Weights of a small transformer language model: capped logits.
MLP neurons of a small language model. Each row is named by its layer, matrix (down: output weights) and neuron, and shows model dimensions 0-255. Each number is 128 + 24 x the weight over its row's rms, rounded and kept within 0 to 255. Numbers have three digits each.
Before each neuron's rows, "fires before" lists the tokens most often just after its 100 highest values on Wikipedia text that the model never trained on.

fires before: ",", "."
L11.down510:133161128180100117127139130120147167142157127103135134172111150123099141120137120099156109142077142109121089095115097134135120155113120122126134119116157113116138134151163129095150103105137124128166075131097098091139095128142154131108129121124104105102116148150117122110132166149118138165130116159124115109105160120146184131159132147086116112148171087156185092094098164112156166101126098161098113153108102158088152126141138089121160111124119090129123141108150111122100123131119133126115078098102170108151096135139081161105177148107157115155113111123093159140129118135146149102171124134128121107153182186102097106157110087148129125131089110163137131163152136094100166144094110146118115162143139117156133106090144135135087144092143117117142128123130140082098096128109103

fires before: " the", " his", " World", " age"
L5.down273:089115119127124126137133148146170113101132130125133147154135187102120134093148152106141169156121093066160134132122118163080154114107084130147186097123162159133103113066155118107154092115157064131137126133127130105102125141088154156104085102126147136105121111138090140119116141128169117136082097109132109128126110118128157095107122121133154162150097140143101118152184112145126139111142143149159118171134122117142109144162098182116166117169148120101146128122141107197140148110132128171141121109141103088172100125105153150151168131136080129143140131112100112137136127111121113103148118125108138126158118106149155124149133148163109107156126122157120134088151172130122117183096128140112114063141122101107141158129119129120104135139152133184130106107129153151139150117111113

fires before: "6", "7", "4", "2", "0", "5"
L5.down232:140122132158121120134142094137109103143088124175110122150121111106161156123110153143122129142088170135093128140128128146138185143141103150175094133131114150125145174110137137116093159134137143114120152128171090153095127102197133086104108085149104085144088108064155135135133137163168091125108145147107121150125141171130113084130125126109150118085147115115122155147150091085142133122089120121107128135164146082115145116131140109135118120138138168117111142149137103118087167115162151140138176130127146125114098157129182156120128138119103164144138128127121132136127155142156134129106139196134121114180142124153135135114127135130112097105125156129135148180063162150163172115107143107138124074137091131081135156140088149162142123106125155145133154132151112103132153118131147

fires before: " the", " his"
L9.down975:104132109137118150116093125151174118118089116148159097131085184140109105118117154125136149119100141156107124164097128129124127125147141134151091090164103138132120095095155118152164125112130088121107127119124134118134117134119132153116150145100128126099139111154145114134139113118167133122139095138158122114128163133132142077129093138128159156139164107113162098129088164141081136120137143165144140142109108177175121154112096162139138101103174161137136108113077126157170124125120149170134140130158119146136145072128172145105171093143070133093126109109115100133114135110133146151138125125102177142165127116090204124170130123156157124184141130132104136104145120120138106096070095170123107120160120141133176137112130102129120132110138109137074136083121133135126113136166083

fires before: " "
L10.down394:131163126131133177118109140152116092128126172151128147136123107102124108099064132114100121123104163091152091147121137138134135160106122088134153110104158136125178148100094118131096121108095123156085150112155158147113157089130148131169089108118137158148153139126145081114119122118118160097113149129139134101119173101145093160119127099117112141086161164118119136107116089144099136131173106167123129084137069074105100101109109126129117104074147160143113102155134152154123157126163164138133101107157136146100117125129111140146153154137137087135116074121154122118184096139123155099134099139086105139149099110105132073104097104133103144096121131139136134120111111148118099110120136129102127121140140156134135088155177161140141124104115118140100168102127120107143132170114178

fires before: ",", "1", "4"
L10.down893:140136098092159108144145198103152118136125113145172119120165135160133136070136148124154116117148127117121087131132098137109164097114111117123147128133121103096129170112147114115123141155132111119130148106110109105166107112116136162093166121153114150104142122157089119083096126117123159103143140131143110094104151108109160129120173149095080119163104146158158083114081110163142152107112175114079143154159157149088153138145138097147133150143103130129139147108125141160129114098118117120153106109132140109131126129113173102092163089123133135101131143079165131162113100163112124128152138174108121134139166126120139144110091145152177136073092103161104149117108147135112159138096142128105106168125114086096123106123119123123128123125135158109152140175124184096114089127078143

fires before: " ", " |"
L5.down300:046110148163094113113149150177100110120153075109075179126148138143102097101148116108130110115134119106095113138172113102166129116151157113113144135145123121156085144108096092092097189137098153111126134104144118098146132135105120072157131106169085121172140121151147100160119102129151135148116148131100168155143165125099120151108128123150139166102142151138106172144106118136146144107109127121150174184168176085090123097114186127083104101125114142118133101189144132095109169126132152100108138140118150103131110149127105144148122136157101158129092108122136102084177168119123107144143139143118128120136093135119124137139126162137125138108154083133123093173111109131124147128094119122111134101121139131127106124128122118117134121149130118125146147140122113121149117133106111

fires before: " the", " a"
L10.down25:136092084143143129137130135083140114136084134136075130130139153150137123149106154167102185128091148149134116138107107115125138109148124178111142131106109146127146082101105159127131103119116131097139096141124134168114096139109162136093124152078139135152098121134096133134152112123133148156168108156155120126119104152126121113122151103106148111110147094136128074102128134080106127084076150127182139129163092147158137154113121110114121068094173148140134108077162133136149083094141133124135163166174126135154110141121129112135128149129148112141140183097068123110134137181121158127129099118138126147145146147123140160134124132136104118107133131122132161140104094150115156137095105150128156092103125133093142172135167136147139095141150158121123155070167098090153120133153087

fires before: " the", ":", " a", " "
L5.down229:108140067113123126088167120126117148134106080129091125170161138086180160107124144142085118141136082087152133143108114095160148140124156139156134144094116168146139116124110141130111092122120122124120107117116138114115146152128125148114118107141137117151128134088145105124075142158155138062119126121124109135107077117125100129134172122099146117087089129096115135109136165098067116080078134105139157122141151130172163098142124135100112128095165109105122141116150101123167171153132131107132098111116130117158135146117161140131126097120128097129109142133133139116127178144139117185080115107129138142127141111135124129157115112125191107135114152150176108102156176143107149117123139126140137099133180107101118127137183146156139106115138124140111148191124090112104113093146106

fires before: " ", " M"
L2.down286:110144173102130104107125072162137103163133090117129131097139149109166106109112126117131193123144093086128134151142100150175176137146123119124100119095093131105154146172100162100122135129107107135064101112152146151160146137160120143131106147126070153140165169114140152129097116145131140142140109119143117132115144147132115157131137106150091152100107135115131128106107183092148106122147136151154105142145124076148094086130168134143108101114131110111128131154157133149162107099172160101083134134115149112128114117136151157133125101152156147205155121117159157088130123149140119130119146174110145087107115118113152137140133147139152105125115135162151130151104139101116125155123130133095146118180124152121179099126161102141087127122105131150126184144140111105158097111091128

fires before: " ", "born"
L13.down991:113135176140127117124151113137117085118141103168119104097170140131140142119128135105119137113145079138147132097141144183142134140125191150091113138155127133130112112120131142172102182161137135109072139171131138121124109098113142077109118118093131115139141109125140127132127143135165162100122160109141109140121163084100150148135136122206127074161132110155122118133113136104121136107131144124139119147116118130128122142158138195136108103131090103118126138139145125132126085087109114135135153116099157160127128159149091142089183078074165127129129118120118161141089173147152073101134144125110113146133142166114138121126150101130091130134127073133091147104109095171140137101136124184107126109123113121109111082110146118130101120123155162107094151113130176158161121108130143

fires before: " by", " to", " in", " from", ".", " that"
L11.down538:132115144120163120134106152123120094112131147133122109134172114165156147166108094115162126105169181098099141143108141130094097147092107125137136121148130101170094126133147133125149132151122107131113063107140098156138128048149136078139113151104135135142133159110121124095141150132134136139125099130118126147087111186136137097130089109124151190117161141155114105128129156125138102087138115131134112085180148090136104146140119063125099120129141139153100094130138148143178080125105132116071125157139120102124111138081137114153110076142088134125146144131127124179134093128156128153147151142110140190162119094127122134108122122120095111119148122143133135134160139117174130155102144159129125115155134143073135136149140141127142111142150108157145109127140159104100168113091171

fires before: ",", ".", " and", " in", ".\n\n", " of"
L13.down546:117185171106149138148173113109114112158126138179148112112116109120119127161110037138135116086133150132136126103121156089125121101115116102095130106123096139106150155143120122164151114092139113149119162106102129117139144145122140130065119118091139149086128113105156126071182119120075163096119087159110132098116160146148157122116065130096149140152136170185143174152113164069170155127165140136127153155113133098158114131115107098128125138138150108154114117146116154125116108113101142143124129126133115103119130112104131106146130145117102156135132129111137136167137110133130125152156110151194133176153138097144137114155133098113159138087137147123134105149130149153170108146122137160134140093111135161097154120117158103136113145140136122127155080134167089113138133125129108

fires before: " in", " of", " to"
L13.down852:119144137111145087104111137115075097155183111138126145128146153131127106132132138120154094108104128141136173138167106127152144127143144137120130148169096144118143119134145142143107149119116100132170144143140102163132152120150133137101121140101160133136129118135146151096137069124097107131093118129057138141100117118129126140110131106107123094120132083114129166121098138088148106116137085070112139116136093106154058178092086128149136106136148123118132111150125137125127117127115108099109093133102131157155111128131116137124117105174162130192166147159149119111127141161099095109103137172175093122171165124122153116171187134116126169141127110152138150137096103125108086124119123089138102151119136073156123105096105165165119108125157075098111149122165108141120136103138105

fires before: " ", " \"", " ENG"
L7.down229:150116074114087113130169157089107129151124115131088126167113158166107131132126136119119132159153136126126128118131101147137151135053127122132108120165152153067098152106110094154100135101107133101144101104155111104132070119112151113090100118086153145132135134142151117104145147119174162119139146134083125132091163106105153104139147093132168142112129151102117130131154145149100127139092140117143143133137097106105115130113104150114106143159142128127119171151125155130127138110133134124145124131117125135123128105119108080105142098137097112132130076142133163104122151117110199125167125166152140141106152134106160089112117105195092108181103110120168115144135065111131146122124099119129151145180129129100170132126109124147128108122147082174115128131183143096109160153148134

fires before: "4", "5", "3", "200", "04"
L9.down492:103119106117131135090164084139136171153128077071147087120140076145137151118128149143137167105133105104091138165082157128127116117115165161154152089157121109141130178118152114119134136099132140093166161092100152126098123090138127115137143158113116098112184112121135094130146077158161137140171142127126134109138154144092115111111120105107146107127140164108120151153099117152143131111130140107094146125124163145097121167114159137118122116170170133145116146122173166127114166142161157116157139122138131141107122135151120137143147094124141173123104115154111125147124159112106140105124147137133104108140143049165143118106138125165147090093169149111115162139134164168102092103119172171119125116166107176118129130151170144146128160130126132148143132139094121088106153152129117

fires before: " ", " Liberal", " Majority", " age"
L10.down480:116092150132141129123105137118084064166108154107153152114113115089164096144122087137103155125107130135143106125148107145117171115136121128142149085094114162154144142094147113113144164156136123099124136135144126145125131135206169169163127127144132104127165154125134131135135095148117141184146118147076104195135151159135127107134135137121102148122101109144097146124096127141108118129138139105099099128076093081133118104140137123091088114115113147119158116150132081100110134151115147150116170123164138132136135111152111137163143136126099115143148185133125143110137118145138076115142148177126144120111138140119111155125109113127176092143189166112125101146136063147163129150112119182124099189136134156159149103116125100111122140120117118113120148167130119146132112086152109

fires before: " to", ",", "ity"
L4.down908:177064097153060100126167110126122111142143122151127129111156145135156090169113117102144134138128109153128144118141113146105109120139171152102104130171098155120148135110136143115143118135138109105104124115125156125140110101142102144106076104130129086088164131144152102131138124096159163097108097133130161167114110152171115122106163152140079134100125100152127111104131136114171151122131131093102089114188119126113091156130161107108144127179143178121109135144091090124122069120166107098090120105149140107117151111120132140134140147147109129116132121125172148141127106124117121125112086130118094111163164134157127155146097156143115126139131122098114111155102145131136145137100129113099092196097118135114148099083131164160113135123131097104146074091113101124106119141112081

fires before: "-", "|", " ", "A", "Al", "["
L5.down773:075156100151114127126143111121133105115107158125150097130148139121134131091132116129077173136114102137135122136173114151202148156144153100043105103127131129157085114140124093142100156133104166099126120135119156169115140092092157139117129151157115128144092093104111127173174103173106176153133172130134151146138170120103149109127179152154105140177124115141099166132114131115091097133139152115152104117123140166155147144123102148103125119051157112121113107117147138087106132126135123088073163105100125142108106098169153175153149087096115145123107144118124126103146139092128107119125150097079103148120142146105117127133116127142174121119147143131133121115114159149116129116133124144147106138110118101101101160121124122115135117103128137135123162136111096109164112109121122

fires before: "0", "1", "2"
L10.down0:147115109146106113157125134151151148157162135144093130165151129094159104128149148101110084130136127138098168152114127125153127129092130173088107171151097120147128115125182162115094097098112130113125109116143120169100146162118113150115059089121101105143124136126099138164088120156142120111109104121123127123127124132181146089135129139181121114122122141139167147080152131119117158163120144104125103131149192136127114101146108159124112102152118139140101147126138152175147126148174142117127117104096102102088209135088105124120082132142165156140173148098133151164149140116081112145081137159196126124103117113133148141137144121135149139136125170161151118165139156165127143150119141145161129082092133115123098110119094139148110099103154142120155118134136129126130141139121127

fires before: "0", "9", "1", "2", "6"
L5.down742:083094120156084116118105103181081121177119135115132113167092103125154150139119162177130156151100189145163132082128086139119133167162118113103123160132176149120120150091091158159170165110121138113153148137137118150131156134156132137102079103149145116122079120132084131129124139127142116140107130150134127134183123087167150099134175143159097105150115124148130162105100130139196114137097117130166117117121138138124137116148122136146152144147154148149150118152138148100120142138154169152123148121107156132107137139112090135118156094144091108134112168142160150121159128127097104146176130138121132115099085148132176105130152141157123118122180132147108119112120129127119153124135144102163147113141088084107121163113133117116107143108183106120117103104135167094129117154116135

fires before: ",", " to", ":", " of"
L10.down723:079141130155094141098140122117119130138180114125144143134155135138133149136148110134195129146142154093084113096116101164138140107114166146124131164151155095153151116146136083122116130121164119130160110114097089108118099126141185132141167086096128158138074149101117098156090108185121117128170160174123093170124136073156118094126153123128151088144106114118090123113134129136090136115126133132137106209131126123119113128119157139136145151146095138166123120138137104135159114125130075099135125139117129116145101091141116149161154107140177108113116124132144150111155123145117133111157112125156127097113131127143136123142111152152167118106101158176154112169112137092130168170096148127114141152137104133076089134121143096104145141118177108143130124136149155098126109087129101